python train.py --vocab_size=25185 --norm="layernorm" --norm_eps=1e-05 --bias="all" --extras=["capped logits"] --init_std_qkv=0.0179 --learning_rate=0.00925 --warmup_steps=200 --decay_shape="linear" --batch_tokens=131072 --max_seq_len=1024 --train_tokens=1061000000 --max_steps=8095 --dataset="wikipedia_en"
MLP neurons of a small language model. Each row is named by its layer, matrix (up: input weights) and neuron, and shows model dimensions 576-703. Each number is 50 + 10 x the weight over its row's rms, rounded and kept within 0 to 99.
A block is one neuron, or neurons of one layer that tend to fire together. After each block is what it responds to, as a language model described it from the Wikipedia text at the highest values.

L6.up90:53 54 53 39 52 59 32 48 61 39 54 61 44 29 47 55 64 59 67 40 48 59 44 51 42 32 60 40 45 47 63 49 70 42 61 67 63 64 46 46 42 58 63 54 53 65 58 56 52 47 53 42 60 47 57 45 63 44 27 46 46 54 56 47 47 60 54 69 74 42 58 59 51 45 36 46 38 54 39 45 51 46 42 46 47 46 52 58 41 44 51 35 44 52 42 51 46 51 53 68 41 51 59 61 54 47 20 35 47 46 42 57 39 49 63 30 26 41 45 36 48 47 49 41 54 30 55 68
L6.up525:46 42 55 52 49 57 60 72 52 54 45 56 42 55 42 37 58 43 61 47 55 49 40 55 55 44 52 48 49 74 56 30 51 55 57 30 57 50 48 62 45 54 47 63 73 47 45 37 61 52 58 53 27 54 48 60 57 58 67 22 46 66 64 62 50 36 37 39 57 44 37 52 60 48 42 35 64 48 44 53 43 43 46 55 45 54 45 40 41 50 38 41 38 47 47 45 34 59 46 49 54 48 45 50 45 36 24 57 52 56 63 58 32 38 46 60 46 55 35 34 48 38 47 59 52 52 62 37
L6.up985:42 44 51 50 46 48 29 67 59 63 61 56 60 67 58 42 47 52 63 48 47 45 53 34 51 46 65 58 54 68 46 41 63 42 41 47 40 25 34 53 25 61 45 56 52 61 50 48 68 46 61 54 27 41 34 53 46 48 47 52 50 60 56 57 72 60 50 50 37 52 48 39 63 21 45 53 36 45 55 49 65 47 59 51 54 52 42 42 61 47 50 40 39 34 55 56 57 43 45 42 41 65 52 50 55 49 55 48 59 44 51 36 46 49 44 42 33 55 52 41 52 50 43 44 46 40 43 38
L6.up1231:43 43 59 49 37 72 58 58 57 46 31 59 57 67 48 50 60 52 32 51 47 40 34 41 54 64 59 56 36 58 49 53 28 58 55 45 48 53 42 46 62 51 38 33 51 31 42 60 43 45 47 61 45 56 51 47 63 47 55 53 48 41 53 44 40 60 40 55 49 58 39 45 44 65 40 58 38 31 54 42 50 54 43 52 53 31 56 68 58 64 60 59 47 46 46 60 38 59 29 44 55 63 30 53 63 46 47 40 59 51 48 42 58 55 50 51 40 39 42 44 57 53 40 43 44 53 51 64
L6.up1691:49 70 38 35 48 64 49 64 54 40 52 64 53 52 65 60 46 65 72 56 56 55 71 65 57 32 55 56 43 64 44 32 53 47 46 49 32 44 25 53 62 52 35 42 61 39 51 46 41 38 67 45 71 44 24 50 49 57 44 35 61 57 57 57 37 73 53 64 54 44 59 57 69 62 61 43 31 32 68 41 49 50 55 41 49 38 48 36 47 70 59 66 40 34 40 54 36 44 53 53 71 63 30 53 57 39 38 51 51 48 34 47 63 51 43 58 46 25 35 49 45 54 54 63 61 63 59 40
L6.up1902:54 65 48 37 65 50 49 52 51 70 47 68 38 67 49 59 46 63 43 60 52 55 58 64 50 34 50 49 38 66 51 57 39 52 28 56 58 55 44 44 50 56 53 56 43 66 45 53 54 48 45 53 52 61 50 56 78 44 34 48 63 40 39 66 63 38 43 71 46 55 52 43 48 39 30 46 49 30 57 39 39 48 51 56 44 47 63 64 52 53 40 45 50 60 56 45 30 45 37 59 47 42 36 42 38 33 56 49 66 38 42 51 47 38 55 58 46 51 44 33 49 51 47 57 50 54 38 69
L6.up1941:49 33 60 54 44 70 29 46 48 39 63 56 59 49 59 70 56 54 55 47 59 64 50 53 48 62 52 31 45 56 41 32 50 34 50 57 61 57 29 58 46 53 54 45 51 32 33 35 48 45 62 44 42 31 50 48 49 59 46 28 60 62 57 48 36 64 51 53 51 43 71 47 47 59 43 50 66 48 39 53 36 62 40 38 58 56 54 46 53 62 52 52 49 45 70 51 57 53 50 62 53 45 43 46 67 41 37 37 52 63 56 35 53 58 48 40 35 42 52 37 58 56 56 48 44 64 62 52
L6.up2927:45 46 45 53 62 43 44 56 58 35 61 49 36 55 71 52 61 50 59 47 56 40 47 42 49 38 74 39 62 57 64 21 48 47 48 32 33 63 50 57 31 46 46 43 43 51 47 42 52 58 32 44 45 68 41 45 39 64 63 43 44 58 50 46 47 46 41 53 43 54 29 40 50 32 60 54 48 49 50 68 48 54 82 47 47 46 58 65 58 53 55 52 55 52 58 56 52 51 36 30 56 50 36 58 71 43 53 43 57 47 66 42 53 59 55 70 63 64 44 43 53 52 41 37 69 55 55 49
Responds to: Verbs of creating, founding or constituting something, such as formed, established, set up, began, created, opened, usually followed by an object; weaker on as, set and of.

L8.up712:46 47 46 75 42 43 42 62 58 51 59 53 54 20 44 59 45 47 43 70 57 60 40 44 56 41 54 56 43 61 32 46 62 38 49 45 59 63 56 53 56 63 32 60 49 56 31 23 42 52 42 28 43 65 55 45 42 51 48 49 40 53 62 46 45 47 69 49 40 42 43 71 46 57 41 54 48 56 44 49 48 35 39 28 42 57 28 46 46 57 57 49 29 56 49 67 64 49 62 35 52 51 35 36 38 62 51 50 55 58 58 35 36 39 72 52 33 51 73 45 46 42 47 55 43 53 49 51
L8.up1130:48 51 51 40 53 61 38 42 41 55 59 46 41 57 59 64 34 65 45 46 61 33 60 61 58 68 67 39 56 57 39 56 54 56 53 49 27 38 52 43 54 65 44 45 45 41 36 61 60 44 41 54 61 43 49 49 48 58 40 47 44 54 62 54 62 33 46 49 45 53 60 63 47 63 59 57 33 54 42 33 41 55 66 70 56 54 46 49 38 60 50 47 38 46 49 48 37 35 51 51 55 58 48 46 56 60 48 61 44 66 51 59 57 36 59 50 51 59 58 49 37 35 51 53 61 52 55 48
L8.up1165:69 38 45 63 38 56 39 51 48 62 64 54 54 52 50 50 48 40 54 54 67 51 41 69 47 52 61 47 65 45 36 47 63 57 42 57 50 47 56 48 50 56 49 54 65 49 52 51 50 38 49 41 56 49 60 55 64 59 45 72 46 43 53 53 53 49 36 64 42 38 38 54 41 46 42 51 46 44 64 66 54 54 60 48 41 40 32 40 64 47 37 58 62 51 51 68 52 38 44 50 29 67 39 50 50 55 48 58 70 33 42 62 44 44 50 47 54 66 57 57 55 47 70 62 62 37 45 40
L8.up1254:66 32 27 38 44 55 40 43 70 47 48 56 36 58 44 61 42 61 58 56 57 43 71 42 39 35 34 40 54 53 38 46 52 57 50 51 42 63 78 60 45 62 50 36 67 71 47 37 38 36 50 41 56 39 53 55 59 30 60 52 46 53 52 65 55 43 42 40 50 57 52 55 52 67 44 49 60 48 34 61 48 41 64 43 39 53 37 45 43 41 61 53 56 49 47 55 32 43 56 45 41 61 27 39 59 56 46 51 44 57 73 38 66 48 48 46 44 48 43 71 64 26 58 58 44 40 40 57
L8.up2062:68 46 48 27 46 50 55 37 56 80 57 40 43 47 59 58 52 42 40 36 50 41 59 62 54 49 41 61 73 32 58 62 57 53 40 57 60 42 43 64 66 55 64 48 51 51 56 44 55 43 44 58 61 61 52 50 40 58 49 49 53 50 51 52 40 52 39 54 23 53 46 68 48 57 53 69 45 48 41 60 55 48 48 55 38 48 57 51 52 51 53 47 37 52 55 68 47 48 53 63 54 52 56 57 59 50 54 59 54 46 44 70 56 53 66 35 43 52 46 68 54 52 49 58 43 44 15 54
L8.up2100:65 44 43 35 45 71 46 49 63 54 50 68 33 46 44 50 62 22 44 55 52 53 67 35 46 56 38 55 58 51 44 44 54 52 63 52 53 62 59 56 51 57 44 54 54 68 62 75 60 39 51 54 55 24 55 46 47 51 49 39 70 60 58 62 37 70 37 58 48 33 53 54 52 57 57 42 42 50 57 41 50 56 36 58 53 50 56 63 46 60 49 55 58 35 35 52 66 58 38 45 45 45 50 48 42 43 49 50 27 62 41 54 51 47 51 60 47 54 60 52 58 40 65 60 57 49 41 38
L8.up2479:66 53 27 60 73 60 47 54 47 54 52 44 64 59 50 48 52 62 43 44 48 54 63 56 48 56 60 56 59 44 34 44 62 58 48 41 42 65 52 47 66 58 54 46 54 58 49 62 39 42 41 62 45 60 43 44 66 53 57 57 43 45 57 61 61 45 44 40 36 29 62 62 47 44 33 44 61 44 52 56 54 52 54 50 29 36 37 47 61 51 47 54 43 44 48 60 37 28 32 44 42 40 55 29 42 47 63 57 48 41 51 58 42 44 49 53 41 54 67 61 49 49 67 41 39 47 51 63
L8.up2759:60 57 40 44 45 55 41 50 53 42 56 29 42 64 53 40 52 55 70 35 56 51 48 31 39 53 57 44 40 51 43 51 36 51 52 44 50 58 42 59 52 55 42 40 59 62 54 70 59 45 47 49 38 65 62 42 38 48 46 51 52 49 47 41 43 49 45 46 21 54 37 44 27 65 46 54 41 46 34 51 55 61 60 47 35 46 53 50 43 53 36 46 52 40 46 58 38 37 40 61 67 50 69 56 42 61 58 61 45 54 37 54 50 53 52 52 45 56 61 47 49 51 52 32 54 62 46 31
Responds to: Fires on a leading S or s that starts a new word after a quote, slash, hyphen or space, such as "S(anta)", -S(iberian), /S(audi).

L8.up665:63 56 51 58 47 39 59 54 68 63 38 54 53 60 41 51 57 60 44 66 45 42 35 59 53 46 52 47 52 45 41 46 48 59 37 59 35 51 46 44 43 61 56 48 52 44 54 37 64 38 33 42 44 56 48 47 60 56 44 56 35 61 52 47 52 47 44 57 63 42 52 66 45 49 53 44 27 52 51 42 41 61 56 47 43 39 54 33 56 56 47 60 60 42 47 26 52 58 60 56 35 45 65 61 43 62 44 57 46 45 45 61 45 54 46 43 47 54 39 53 58 41 51 56 56 32 36 42
L8.up980:41 54 60 62 55 57 49 38 56 50 59 57 39 66 31 59 51 40 32 32 51 47 46 45 40 36 53 50 35 40 73 49 36 68 68 51 35 52 57 54 30 40 48 49 71 39 63 35 43 66 33 62 60 45 75 34 51 41 45 50 45 55 57 43 42 58 54 54 61 35 49 60 54 43 48 49 43 40 58 68 71 63 45 44 51 50 32 58 57 57 38 62 54 34 49 44 49 42 63 39 38 46 39 39 55 50 42 63 48 52 46 53 71 42 73 46 39 46 41 51 51 69 32 49 38 46 38 44
L8.up1290:80 67 54 57 45 48 60 50 58 61 61 54 55 47 40 58 50 46 64 56 51 42 51 42 50 42 45 78 51 48 51 40 46 59 51 47 37 54 64 49 50 61 51 37 36 58 51 57 52 52 44 46 34 57 70 55 55 40 39 53 42 62 53 59 40 49 50 28 30 46 59 36 49 49 61 47 30 40 37 46 48 59 44 48 61 47 67 50 53 28 62 66 45 45 38 52 47 38 50 43 51 54 50 32 52 45 62 42 54 59 50 47 49 57 44 67 61 50 59 46 45 55 49 54 53 53 39 41
L8.up2148:48 57 47 67 55 37 55 50 71 61 38 54 44 59 67 57 73 56 58 76 67 61 36 58 38 55 51 53 47 50 64 33 43 61 40 55 49 50 48 26 47 49 51 50 48 48 71 50 43 46 57 43 60 50 55 31 49 20 34 51 35 50 52 49 48 45 60 58 58 51 69 68 57 60 61 47 65 52 51 50 52 48 44 62 46 44 53 46 33 46 59 43 48 33 53 35 42 56 57 45 42 55 48 42 33 47 38 55 64 52 43 46 50 53 47 67 61 34 51 49 35 65 39 69 55 33 54 52
L8.up2252:45 57 42 56 40 55 35 40 52 46 51 44 64 40 36 58 43 61 58 43 61 51 36 48 47 56 58 53 55 68 40 47 36 50 48 52 63 50 67 39 68 52 38 52 43 36 66 46 49 40 35 44 41 46 44 58 64 39 52 57 56 46 37 51 41 70 53 43 50 40 52 49 53 44 49 62 51 53 49 61 39 42 28 48 48 52 49 69 61 60 65 39 66 64 49 44 50 42 54 36 52 41 60 48 72 69 51 48 45 58 45 34 45 28 70 39 44 51 39 33 42 51 31 42 49 45 57 52
L8.up2331:46 66 72 56 71 42 42 58 55 70 50 58 39 44 46 47 77 63 38 52 52 20 48 51 29 47 44 56 36 62 59 41 28 49 45 47 44 37 58 50 52 51 39 57 74 49 55 47 34 40 58 54 47 70 47 54 42 39 35 38 51 34 52 39 50 38 60 62 52 43 43 64 55 47 61 51 45 64 69 47 47 36 52 60 44 51 59 45 58 70 38 56 70 55 52 45 46 45 49 51 51 38 54 52 67 39 39 63 56 53 58 68 52 63 62 46 47 35 52 30 26 47 30 61 55 42 45 67
L8.up2612:53 66 55 48 55 56 46 42 50 64 52 53 35 52 44 61 65 41 38 61 50 41 53 43 41 39 58 45 51 63 66 63 34 50 57 64 38 52 58 39 53 64 58 51 59 47 49 31 41 52 60 56 51 51 53 49 59 46 50 65 38 43 48 29 45 54 55 47 54 57 58 64 49 38 44 52 56 52 60 62 36 45 59 62 39 49 44 45 45 44 48 33 54 49 65 33 50 55 47 59 48 35 45 55 54 42 45 47 35 51 45 51 57 61 53 40 52 61 37 39 49 56 30 49 54 53 45 45
L8.up2663:58 56 40 61 58 46 50 24 61 55 64 57 34 50 50 51 54 54 60 63 58 38 40 40 53 42 35 58 59 45 37 30 46 46 53 69 54 58 58 61 50 69 56 66 64 38 62 41 42 46 38 39 66 39 53 49 47 53 48 59 39 50 52 45 57 61 59 49 51 50 50 73 57 52 61 46 66 71 72 41 44 54 43 57 47 60 49 38 60 45 46 44 54 34 47 49 60 38 33 72 51 46 39 41 49 58 31 49 63 53 39 53 47 55 55 50 43 29 40 58 50 48 44 63 41 35 53 49
Responds to: Separators, prepositions and verbs just before a team, club or place name, e.g. "|" in fixture tables, "(to", "signed with", "v.".

L9.up2730:41 48 63 57 55 55 57 47 60 47 45 60 37 48 55 68 22 59 68 58 66 52 39 51 28 46 47 39 46 60 60 37 30 53 44 63 43 55 36 47 65 65 61 63 52 48 44 55 37 63 59 34 48 64 35 41 47 41 56 42 44 54 58 48 60 65 37 55 40 48 59 51 44 53 63 32 46 66 33 55 58 46 41 64 59 39 61 46 53 48 62 52 67 59 45 57 39 41 56 52 54 45 38 58 48 53 55 37 71 60 48 54 52 49 55 59 58 22 43 63 46 69 43 47 46 48 64 51
Responds to: Separators and words right before a person's full name in tables, lists and credits, such as table pipes, commas, "and", "by:", and role nouns like "scholar".

L9.up1938:54 51 56 44 43 60 40 59 59 39 41 50 42 65 53 66 37 33 44 41 56 42 53 46 52 26 49 47 33 46 29 46 54 54 55 51 46 28 56 26 55 52 42 67 51 54 37 50 46 64 38 53 35 53 59 54 48 43 34 44 52 59 54 43 42 41 58 45 39 38 58 54 53 58 51 46 54 52 46 41 29 66 50 48 36 42 53 63 62 58 47 61 63 63 38 50 31 46 56 58 46 44 54 53 56 49 61 34 41 43 39 49 49 44 46 45 29 59 37 53 47 56 48 58 57 59 48 46
Responds to: Words that open a noun phrase or predicate, mostly after "the" or a subject in expository prose, such as earliest, first, no, established, became.

L8.up116:35 48 67 44 55 63 60 54 50 40 43 67 22 57 64 60 40 50 43 62 61 48 50 41 44 40 58 70 45 45 62 48 51 51 43 53 49 65 52 50 51 50 44 58 65 57 55 67 39 39 49 60 51 42 50 48 50 52 43 28 52 57 52 32 60 53 40 57 48 22 47 64 53 44 50 59 64 31 53 52 66 33 43 50 45 47 24 55 55 67 42 54 42 41 49 48 66 41 45 43 41 47 58 53 52 43 49 56 46 53 51 56 41 48 44 40 39 42 44 53 60 31 35 66 39 41 34 53
L8.up1458:53 39 37 43 32 61 33 57 63 51 34 64 39 64 58 42 59 72 65 47 49 35 34 50 53 58 48 50 31 54 55 60 68 41 70 62 58 62 49 53 38 37 44 61 53 47 46 54 30 56 46 49 43 33 58 52 55 42 46 63 40 49 48 57 54 53 46 56 38 42 60 64 45 47 45 70 50 38 46 48 54 54 52 40 40 61 44 47 64 62 55 51 55 44 57 42 50 39 51 44 43 64 63 63 43 54 33 44 59 64 59 43 62 56 48 57 50 40 53 48 63 59 56 57 41 58 50 60
L8.up1795:64 44 52 49 50 58 47 56 68 60 41 63 31 56 42 39 34 52 56 64 58 60 52 56 49 47 50 46 58 57 58 42 56 37 51 36 42 57 60 65 49 53 42 62 50 47 56 58 37 48 47 27 51 42 44 37 44 56 54 38 67 37 34 53 56 54 59 47 35 46 54 42 35 51 46 42 38 56 48 65 49 44 36 46 49 48 67 49 51 61 53 68 59 76 53 62 60 29 51 48 66 56 60 66 65 42 52 37 55 64 60 53 49 63 52 55 50 58 50 55 30 50 30 55 37 64 34 46
L8.up1839:63 51 57 57 50 54 49 45 40 58 46 61 38 41 49 53 42 48 61 56 47 52 58 51 31 51 33 57 55 52 55 54 61 45 57 39 33 46 57 48 47 52 71 60 41 48 46 50 51 43 39 33 59 57 56 35 50 50 41 49 46 49 49 49 69 51 49 44 25 29 64 68 59 37 41 67 44 39 59 64 64 46 46 49 54 40 44 60 42 55 30 43 48 45 57 41 62 52 70 37 40 46 47 29 64 56 45 26 56 47 40 63 55 45 44 47 46 46 55 54 69 35 45 54 31 50 50 58
L8.up1887:56 40 51 65 54 70 54 68 48 53 54 54 51 53 39 37 49 72 38 58 54 43 55 53 54 60 63 56 46 55 53 46 56 48 71 46 16 46 53 57 55 55 46 53 57 45 49 57 42 43 37 55 54 58 41 41 46 46 49 48 48 47 52 54 48 30 49 46 18 44 59 70 58 47 56 39 39 51 56 51 55 51 38 48 44 54 47 57 48 64 38 58 64 65 48 50 56 58 57 40 44 45 32 52 39 54 39 48 62 62 34 54 66 52 45 58 51 33 58 46 52 44 41 53 38 50 27 43
L8.up2139:47 53 70 51 55 71 41 38 46 61 53 55 46 48 50 46 47 49 54 67 56 32 62 47 59 56 63 64 28 28 50 60 41 46 49 58 57 85 42 60 53 40 56 42 52 45 46 38 48 48 57 51 38 55 30 56 33 58 45 46 55 42 60 39 75 43 58 39 47 50 42 35 52 28 52 69 54 56 45 34 38 53 39 66 56 38 52 41 52 58 42 61 42 31 46 52 45 57 40 57 66 54 38 41 69 49 41 60 57 55 55 43 58 69 41 41 45 36 48 46 39 63 46 46 61 43 56 50
L8.up2166:41 37 56 39 64 58 38 41 57 44 46 54 49 62 51 43 36 60 56 48 62 53 46 45 64 43 39 55 33 60 65 36 63 30 51 74 49 67 42 55 42 51 44 69 52 50 46 46 31 49 48 56 39 46 42 66 43 37 48 72 37 41 59 50 52 57 40 55 40 36 45 57 74 58 55 53 45 47 41 42 66 52 62 53 42 62 41 41 47 54 59 54 54 55 64 56 59 45 59 55 57 44 41 63 47 60 43 62 60 66 59 58 42 62 52 52 58 43 43 43 52 55 44 64 39 40 44 57
L8.up2731:52 75 28 38 53 49 60 48 42 40 35 50 46 56 66 57 48 61 26 41 47 61 53 57 45 50 45 46 52 43 42 46 51 65 57 45 46 62 47 58 52 46 40 64 35 42 48 62 45 48 33 43 41 49 45 46 54 47 47 50 57 62 41 66 55 42 42 54 39 52 68 42 44 52 45 36 28 47 39 41 58 52 52 51 57 56 59 29 50 50 55 60 61 63 58 41 63 60 56 54 80 68 49 34 42 35 51 60 52 58 62 43 56 61 60 44 59 46 44 44 43 24 33 46 29 48 34 46
Responds to: Transitive main verbs (or their final word piece) about to take a direct object, especially holding, taking or getting verbs: hold, take, obtain, seized.

L6.up354:44 67 59 51 41 57 55 50 48 36 47 57 45 29 51 61 54 61 47 63 55 72 39 63 46 49 33 46 59 56 39 37 41 44 23 60 40 48 54 37 55 70 37 43 52 39 55 60 32 51 50 59 50 52 45 44 61 55 40 49 49 49 46 39 44 54 54 39 49 64 38 54 41 81 53 48 51 43 49 55 76 35 54 54 32 46 54 44 52 62 59 61 44 45 55 37 45 57 45 48 54 65 46 54 51 59 51 70 55 35 67 48 58 55 62 66 58 38 49 55 30 46 38 50 50 53 44 61
L6.up1260:70 65 40 55 40 57 61 37 54 45 39 62 44 51 44 73 53 57 64 57 59 49 50 61 50 59 57 42 52 50 61 47 40 53 51 56 66 59 44 63 29 51 58 58 57 48 50 64 59 62 52 40 54 35 43 41 60 59 33 54 47 50 44 52 53 33 56 53 46 46 45 56 53 61 45 36 45 49 51 60 55 36 50 47 55 51 61 45 45 47 51 58 51 56 58 57 44 47 55 39 48 76 53 51 54 19 47 46 47 68 38 54 60 43 40 69 56 55 66 33 44 59 49 55 56 55 59 51
L6.up1376:63 45 62 38 39 47 38 40 43 53 55 48 46 43 62 47 53 36 39 58 46 49 42 23 59 42 43 56 54 32 49 49 59 57 47 48 36 56 38 49 62 59 62 76 51 34 50 50 45 45 28 50 45 51 49 41 50 51 47 55 57 48 45 42 46 69 53 56 60 66 39 60 51 47 45 50 52 40 34 59 48 56 33 47 57 57 33 42 40 55 54 41 55 51 58 48 42 37 55 66 52 40 45 48 67 68 27 55 72 60 46 63 50 58 54 55 47 40 37 42 67 44 59 61 46 43 27 47
L6.up1492:58 54 61 47 43 51 44 44 43 70 31 53 33 59 75 60 67 65 66 46 61 42 45 50 61 59 46 62 63 59 50 53 59 49 51 68 51 62 60 60 48 55 41 60 61 57 65 50 37 40 45 54 51 61 36 53 46 50 34 46 46 54 33 39 57 76 49 57 37 47 42 45 67 55 36 39 50 42 48 44 54 43 43 45 56 58 53 49 39 47 56 53 41 57 62 44 51 48 58 48 45 61 42 51 48 60 34 58 75 71 42 65 53 42 53 69 57 48 38 38 34 47 50 64 36 33 60 62
L6.up2209:52 58 60 25 61 44 58 55 40 44 42 50 47 72 59 60 58 54 70 58 68 54 45 49 73 56 33 64 55 43 52 34 46 49 45 66 62 50 57 36 54 52 64 54 37 40 56 54 56 70 58 42 59 41 57 58 57 42 50 46 43 59 54 55 64 51 37 56 64 60 27 41 64 59 46 62 47 46 48 45 55 62 58 42 53 49 41 56 30 32 58 54 40 56 49 43 51 44 41 58 38 63 45 53 39 49 33 53 63 68 57 35 56 32 65 63 40 51 47 49 49 82 44 42 59 54 48 60
L6.up2365:48 58 45 49 64 51 33 45 68 39 35 54 37 44 54 39 56 57 50 42 45 70 49 49 41 50 52 66 52 47 53 65 44 37 63 50 49 61 43 55 60 51 33 73 40 54 64 67 49 51 45 50 64 37 45 57 50 49 52 67 59 45 49 53 81 60 51 43 59 37 51 43 40 54 52 65 57 55 55 65 65 57 40 61 55 45 49 59 39 45 72 39 57 65 53 58 44 50 38 56 63 50 46 51 50 55 59 31 73 38 62 50 49 34 50 64 55 43 37 46 54 54 33 51 48 48 39 46
L6.up2425:64 66 47 50 41 55 68 47 48 60 29 36 48 49 60 43 71 47 44 33 46 44 45 54 62 48 56 47 43 66 47 43 51 39 63 44 59 55 38 52 26 43 67 64 48 44 48 59 43 37 30 52 42 62 47 71 42 37 52 42 59 62 45 40 79 52 41 50 63 52 42 64 46 57 46 36 35 57 44 52 53 34 54 60 61 62 58 52 45 52 50 32 61 53 45 54 47 50 53 55 53 44 58 57 47 38 57 64 71 58 56 68 29 50 52 34 60 50 51 33 39 47 41 67 50 56 46 46
L6.up2586:50 58 61 57 51 46 67 34 57 65 45 31 37 59 49 50 65 54 55 46 68 45 40 73 69 42 50 48 38 60 61 32 40 49 51 83 41 65 59 49 47 70 65 57 58 37 59 48 47 57 53 45 68 54 42 51 37 38 31 46 49 44 42 38 36 76 49 44 62 36 54 60 49 55 48 55 45 54 39 59 62 71 58 46 54 35 48 37 59 70 47 60 56 51 43 59 66 54 42 58 41 54 39 40 58 51 67 46 63 49 37 58 67 54 40 31 43 41 33 38 60 47 47 67 61 45 53 47
Responds to: Separators closing an item in a list of proper names, like the semicolons, commas, pipes or dashes after Brigade (…); or FDP, ahead of the next name.

L6.up226:57 38 56 45 37 68 50 54 52 34 53 29 44 55 45 49 61 64 51 50 58 62 47 30 56 60 51 53 43 36 37 55 45 51 58 45 51 59 57 42 44 49 71 45 54 55 32 38 58 53 48 46 45 64 70 69 64 56 36 47 44 57 38 51 52 60 52 57 42 44 40 56 66 79 52 39 55 34 58 43 48 41 45 41 66 30 46 53 40 37 57 65 51 49 42 61 59 61 48 33 51 60 59 37 33 56 67 61 58 52 47 60 50 60 49 46 24 47 56 71 45 34 65 63 50 32 37 54
L6.up239:53 45 57 59 40 49 44 49 56 77 52 50 36 54 45 37 39 71 63 51 61 42 43 55 44 60 41 60 60 56 43 61 47 55 56 44 43 57 54 54 51 58 34 65 47 55 37 40 36 64 42 56 43 73 49 59 78 66 39 54 63 53 51 41 54 62 41 46 37 58 61 46 57 45 41 50 38 60 69 57 70 22 49 46 44 61 39 43 31 54 45 70 61 43 53 48 48 47 49 43 57 49 33 57 28 38 51 64 56 52 51 48 61 41 47 55 48 42 43 19 62 48 49 61 43 61 34 55
L6.up1457:64 45 53 47 71 47 65 45 56 53 53 39 64 44 46 44 55 52 38 51 57 64 38 46 65 57 31 42 40 55 41 64 48 59 26 48 46 54 37 60 48 68 32 40 51 65 45 45 34 59 61 32 33 45 66 57 60 50 38 35 45 46 50 50 31 50 74 48 43 58 38 49 60 45 59 52 38 42 55 56 46 34 48 48 50 24 60 55 44 36 43 42 48 46 49 45 60 43 40 63 55 60 55 50 51 44 50 55 46 39 61 45 36 34 50 54 54 35 50 51 34 45 52 38 48 24 65 27
L6.up1613:40 25 34 56 48 52 31 38 55 55 61 50 60 63 49 70 59 43 37 41 59 46 60 53 48 48 53 54 58 53 48 51 54 41 51 53 35 48 52 50 68 58 60 46 55 68 51 37 35 46 71 50 62 60 48 56 52 24 45 59 56 36 58 65 53 50 73 42 48 60 53 47 42 64 42 61 38 48 50 43 50 35 64 37 29 43 48 33 39 63 42 66 43 38 49 47 39 42 40 51 34 55 56 41 53 43 58 54 48 43 48 46 45 56 49 45 51 53 32 52 52 56 58 57 50 48 52 53
L6.up1668:52 60 48 53 34 32 41 52 49 35 67 28 56 62 63 67 53 54 53 50 86 39 45 48 38 52 54 66 55 55 41 48 48 41 55 52 57 33 58 53 63 71 31 40 65 67 36 61 48 45 53 48 52 28 36 54 46 59 51 53 46 28 35 57 55 33 69 54 49 49 51 45 68 39 55 30 46 57 59 43 46 49 50 45 53 55 58 64 41 44 58 59 45 55 41 61 40 50 56 47 46 60 50 48 37 61 54 58 40 36 56 48 45 61 57 53 24 38 53 57 51 50 46 47 53 48 55 64
L6.up1755:53 36 31 49 41 50 51 50 65 52 60 39 78 48 64 53 57 52 47 59 63 55 65 60 48 53 46 40 43 62 29 42 50 75 60 43 48 46 67 45 50 62 39 46 50 47 58 61 35 43 42 58 51 32 59 62 35 73 40 52 50 53 49 42 41 40 51 48 59 38 51 53 42 46 47 45 46 36 39 53 66 45 57 29 49 49 54 59 59 52 51 50 58 35 43 44 58 54 47 51 30 53 41 41 54 45 61 48 37 51 57 51 43 59 47 48 44 51 26 56 37 41 36 35 61 58 52 55
L6.up1894:74 41 61 41 48 50 47 55 57 37 53 40 68 61 41 43 54 50 43 36 47 66 43 42 39 42 31 60 43 61 49 55 28 64 44 47 42 40 40 61 48 80 46 25 50 28 51 34 52 60 59 40 59 46 57 55 63 48 60 55 62 45 58 54 52 56 52 38 48 29 55 50 43 62 43 51 57 53 55 45 39 43 51 43 51 59 48 46 44 44 23 67 51 54 43 50 65 42 50 47 20 64 50 54 55 59 37 55 59 45 63 58 59 40 71 46 40 52 48 65 56 28 56 50 68 29 51 41
L6.up2083:52 49 52 42 50 56 51 64 45 47 47 60 59 40 50 36 52 60 22 66 54 56 45 40 49 39 45 51 47 50 51 57 41 49 46 59 59 37 65 53 53 59 49 48 46 68 72 63 56 51 59 31 53 53 50 50 34 58 55 53 46 42 37 48 53 52 53 35 45 35 46 39 56 46 63 37 49 40 66 52 39 57 53 55 34 42 52 43 60 72 71 31 47 65 34 49 50 54 48 25 58 47 53 48 62 62 67 50 54 50 49 59 45 45 39 27 52 59 42 65 47 48 37 44 48 48 49 62
Responds to: Possessive markers such as 's, its, his, their, her in narrative text (Drake's, the town's, its resources), plus word-initial "S" pieces opening foreign names (Sinem, Sufi, Saira).

L9.up1163:56 44 34 54 38 58 47 41 59 64 56 51 58 51 45 41 45 56 40 41 60 49 80 58 57 43 62 25 55 56 49 71 50 61 63 45 48 67 62 54 61 49 54 63 51 70 48 44 47 51 37 60 50 32 56 47 68 45 61 41 64 41 67 54 54 51 48 58 59 61 47 39 45 63 56 51 51 41 38 48 45 26 67 51 40 57 58 45 41 49 30 56 49 48 43 51 62 51 48 53 52 67 40 25 56 68 45 52 51 38 37 37 67 61 62 41 44 51 76 51 65 43 41 60 36 55 53 35
Responds to: Tokens starting or continuing a capitalized S-word (Sarah, September, San, Sanskrit) at the start of list items, parentheses, or table cells; sometimes numbers or pipes in tables.